{
  "n_layer": 12,
  "d_model": 768,
  "n_head": 6,
  "n_kv_head": 6,
  "head_dim": 128,
  "d_mlp": 3840,
  "vocab_size": 10909,
  "activation": "squared_relu",
  "norm": "layernorm",
  "norm_place": "pre",
  "norm_eps": 1e-05,
  "positions": "rope",
  "rope_base": 10000.0,
  "rope_fraction": 0.5,
  "qk_norm": false,
  "attn_scale": 0.0884,
  "bias": "none",
  "tie_embeddings": false,
  "parallel_block": false,
  "init": "uniform",
  "init_std_qkv": 0.0184,
  "init_std_o": 0.0,
  "init_std_up": 0.0184,
  "init_std_down": 0.0,
  "optimizer": "ademamix",
  "lr": 0.000133,
  "lr_mult_qkv": 0.7,
  "beta1": 0.9,
  "lr_head": 0.00928,
  "grad_clip": 1.0,
  "warmup_steps": 351,
  "schedule": "wsd",
  "decay_fraction": 0.568,
  "decay_shape": "sqrt",
  "final_lr_fraction": 0.05,
  "batch_tokens": 131072,
  "seq_len": 2048,
  "doc_mask": true,
  "z_loss": 0.0001,
  "train_tokens": 1200000000,
  "steps": 9156,
  "dataset": "wikipedia_en"
}
MLP neurons of a small language model. Each row is named by its layer, matrix (up: input weights; down: output weights) and neuron, and shows model dimensions 272-335. Each number is 128 + 32 x the weight over its row's rms, rounded and kept within 0 to 255.
After each neuron's rows, "fires on" lists the tokens most often at its 100 highest values on Wikipedia text that the model never trained on. A number after a token or word is its count.

L3.up2151 [106 148 126 131 126 156 214 144 113 200 161 172  93 190 199 127 107 121 159 146  95 146 145 126 148 152 121 156 141 120 123 143  96 164 107  40  85 134  73 115  87  56 170 128 135 150 164 140 191 169 193  94 136 120 139 161 167  95 136 119 133 116 147 201]
L3.down2151 [138 122 156 135 144 136 126 149 165 139 100 119 117 158  67 114 140 104 120 148 168 154 136 150 180  56 182 165  96 160 105  81 137 145 163 149  89 163  96 156 132 117 144  98 143 105 110 124 124 112  96  99  99 162 145 112 104 162 178 173  96 120 115 119]
fires on: "==" 31, " 190" 13, "=" 11, " ==" 8, "):" 5

L3.up2417 [170 117 138  85 104 140 184 138  99 150 188 131  53 119 135  98 122 121 136 132 152 147 103 156 184 136  93 116 159 150  95 131 206 146 130 168  99 125 103  96 105 102 150 173 172 116 165 137 148 151 133 111 141 113 131 181 131 145 134  83 126 154  87 172]
L3.down2417 [102  64 120 117  97 129 184 147 188 173 119 167 140  83 156 142 188 111  95 136 137 150 188 106 115 154 142 125 133 128 136 141  85 107 165 189 123 127 125 142 103 133  98 103 117 165 115 130 132 101  71 186 104 169 173 130 105 157 107 111 138 152  63 138]
fires on: "att" 12, "aj" 11, "iss" 9, "ov" 9, "utt" 7, "tt" 5

L3.up2641 [111 131 127 137 161 189 132  98  69 186 157 128  26 123 146 121 100 121 103 180  73 144 168 214 167 145  78  67  86 122 119 136  92 106  82 145 169 142 153 185 166 106 128 152 136 181 125 170 142 134 138 155 119 187 169 138 187 151  94 101 114 158 129 161]
L3.down2641 [ 97  70  89 124 188  84 111 118 138 158 153 140 111 180 113 120 167 185  58 118 151 112 171 106 112 122 125 103 171 116 176 168 149 180 161 164  83 145 125 133  87  77 131  78  94 165 108 107 143 134 102 125 163 139 206 100 158 142 107  98 182  72 128 126]
fires on: "ak" 15, "ir" 12, "il" 12, "á" 8, "ó" 8, "AR" 6

L3.up2426 [176 100 176 113 173 110 114 124 149 142 107  93 105 171 131 109  73 136 110 122  51 152 115 111 112  79 130 149 114 174 139 127 119 148 198  73 121  94  77 150 132 144 119 130 158 104 184 121  62 102 154 138  68 169 117 145  62 111 119 162 102 100 141 155]
L3.down2426 [155  46 138 181 145 120 152 115 167 156 115 125 123 119 119 130 141 139 150 100 186 109 139  99  90 141 171 142 146 189  96 132 123 158 146 128 139  91 100 138 113 123 158 125  92  81 127 117 165 130  98 145  73  99  99 114 140 188  78  95 151 166 145 102]
fires on: " |" 36, " The" 9, " de" 8, " Center" 5

L3.up1149 [155 125  80 109 121 112 137 116  99 141  84 178 180 132 164 118 100 115  70 129 139 123 122 141 147 134 133 142  99 114 117 168  82  70  75  74 196 129 159 143 141 153  92  96 127 104 142 136 113  92 186 194  72 117 129 110 125 144 109 101 151 128 157 145]
L3.down1149 [ 60 165 128 169 160 133 133  83 148 181 125 132 125  96  88 163  78  95 122 108 107  66  66 104  63 136 162 112  84 140 128 123  98 144  60  54 200 131 124 105 163 121 138 127  86 101 126 120 135 133 136 179 152 136 169  84 102 154 146 188  73  96 110 133]
fires on: " sp" 19, " chief" 13, " main" 11, " head" 11, " special" 9

L3.up33 [137 110 117 133 142 144 127 172 134 190 133 177 162 116  54 174  93 158  55  92 100 132 142 157  80 156  80 226 143 183 150 173 119  97 137 117  66 132 141  80 130 118 125 119  94 114 194 174 123 115 103 164 108 152  92 108 115  66  88 192 169  75 126 188]
L3.down33 [125 142 122  70  98 154 145 123 134 123 118 131 133 131 131 139  84  93  47  96 141 144 105  96 123 188 133 149 107 107  87 176  51 148 119 153 103  92  21  90 159 127  82 124 107 115 146 150 112 134 135 102 122  96  87 113  92 127 138 126 168  99 161 181]
fires on: " In" 24, " Con" 17, " \"" 11, " dis" 7, "In" 7

L3.up1935 [176 116 202 161 121 150 150 147 121  94 118 134  99 116 119 117  96  92 138 117 109 113  71 137 178  82 155  85 123 165 119  93 151 143 101  55 161 146 108 143 106 102 166 125 146  84 158 151 155 117 107  92 117 157 164 115 148 105 153 182 116 134  90 172]
L3.down1935 [183 146 148 180 148  84 153  89 151 130 103 118 159  62  88 152 144 156 104 146 170 111  93  89 177 144 163 106  93 146 194  92 123 103 107 117 109 103  61 116 145 141  81 143 125  65 133 171 179  94  83  87 122 113 174 139 128 105 141 148  99 166  39 159]
fires on: " us" 28, " Port" 14, " post" 13, " New" 10, " port" 6

L3.up2715 [108 105  63 127 111 140 127 174 140 133  71 115 125 178  98 192  98 124 122 167 164 152  80 124  92 163  89 150 129  98  99  78 102 135 151 170 140  97 172 125 112 100 182 108 187 167 115 131 149  94 145 133  96 121 214 178 122 142 142 129 165  88 128  92]
L3.down2715 [126 151 136 128 149 134 148 158 149 166 102  58 100 185 133 147 137 115 152 109 175  73 101 151 112 158 145 138  92 117 106 140 143 154  90 123 107 140 173 132 150 182 167 121 121 103 139 180 193 111 116 117 145 143 153 108 119 120 137 151  72 170 125 150]
fires on: " January" 28, " I" 7, "ia" 5, "by" 5, "ad" 5, " Fil" 5

L3.up3462 [ 91 140 128  85 153 157  93 114 105 151  77 206 122 186 104 110  73 152 126 151  77 143  79 137  99 118 101  57  94 120 129 124 111 143 148 151 181  92  62 111 127 136 136 178 100 122 101 147 135 117 143 157 139 115 149  60 147 131 116  80 191 113  93 114]
L3.down3462 [ 76 130  79  82 130  97 150 108 148 119 148  88 110 178 144 124 171 162 137 113 102  94 153 145 102  89 171 153 141 135 129 103 161 155 119  90 117 159  79 208 161 134 166 112 123 171 166  95 139 118 109  91 104 159  86 140 151 147  48 151  73 129 130 137]
fires on: "ann" 31, "ond" 13, " M" 9, "und" 6, "am" 5

L3.up1276 [150 146 160 134 158 189 127 134 191  94 168 121 100 127 141 158  89 163 172 128  74 126 107  96 147  95 133 166 166 158 196 108 117 126  77  98 168 169 138 128 160  62 187 177 108 152 144 145 131 142 132 102 133  55 144  98 128  94 153 151 103  96 146  74]
L3.down1276 [141 151 129 115 118 137 137 136 159  80  79  79  97 101 100 142 111 113 150 148 184 131 135 184 115  54 170 152 159 119 142  80  95 105 132 132 145  90 142 157 188 104 110 175 185  95 127 136 152 137 167  59 174 108 107 149 157  68 202  90  97 139 107 118]
fires on: " ;" 14, "a." 10, "\n " 9, "—" 7, " —" 6, "o." 5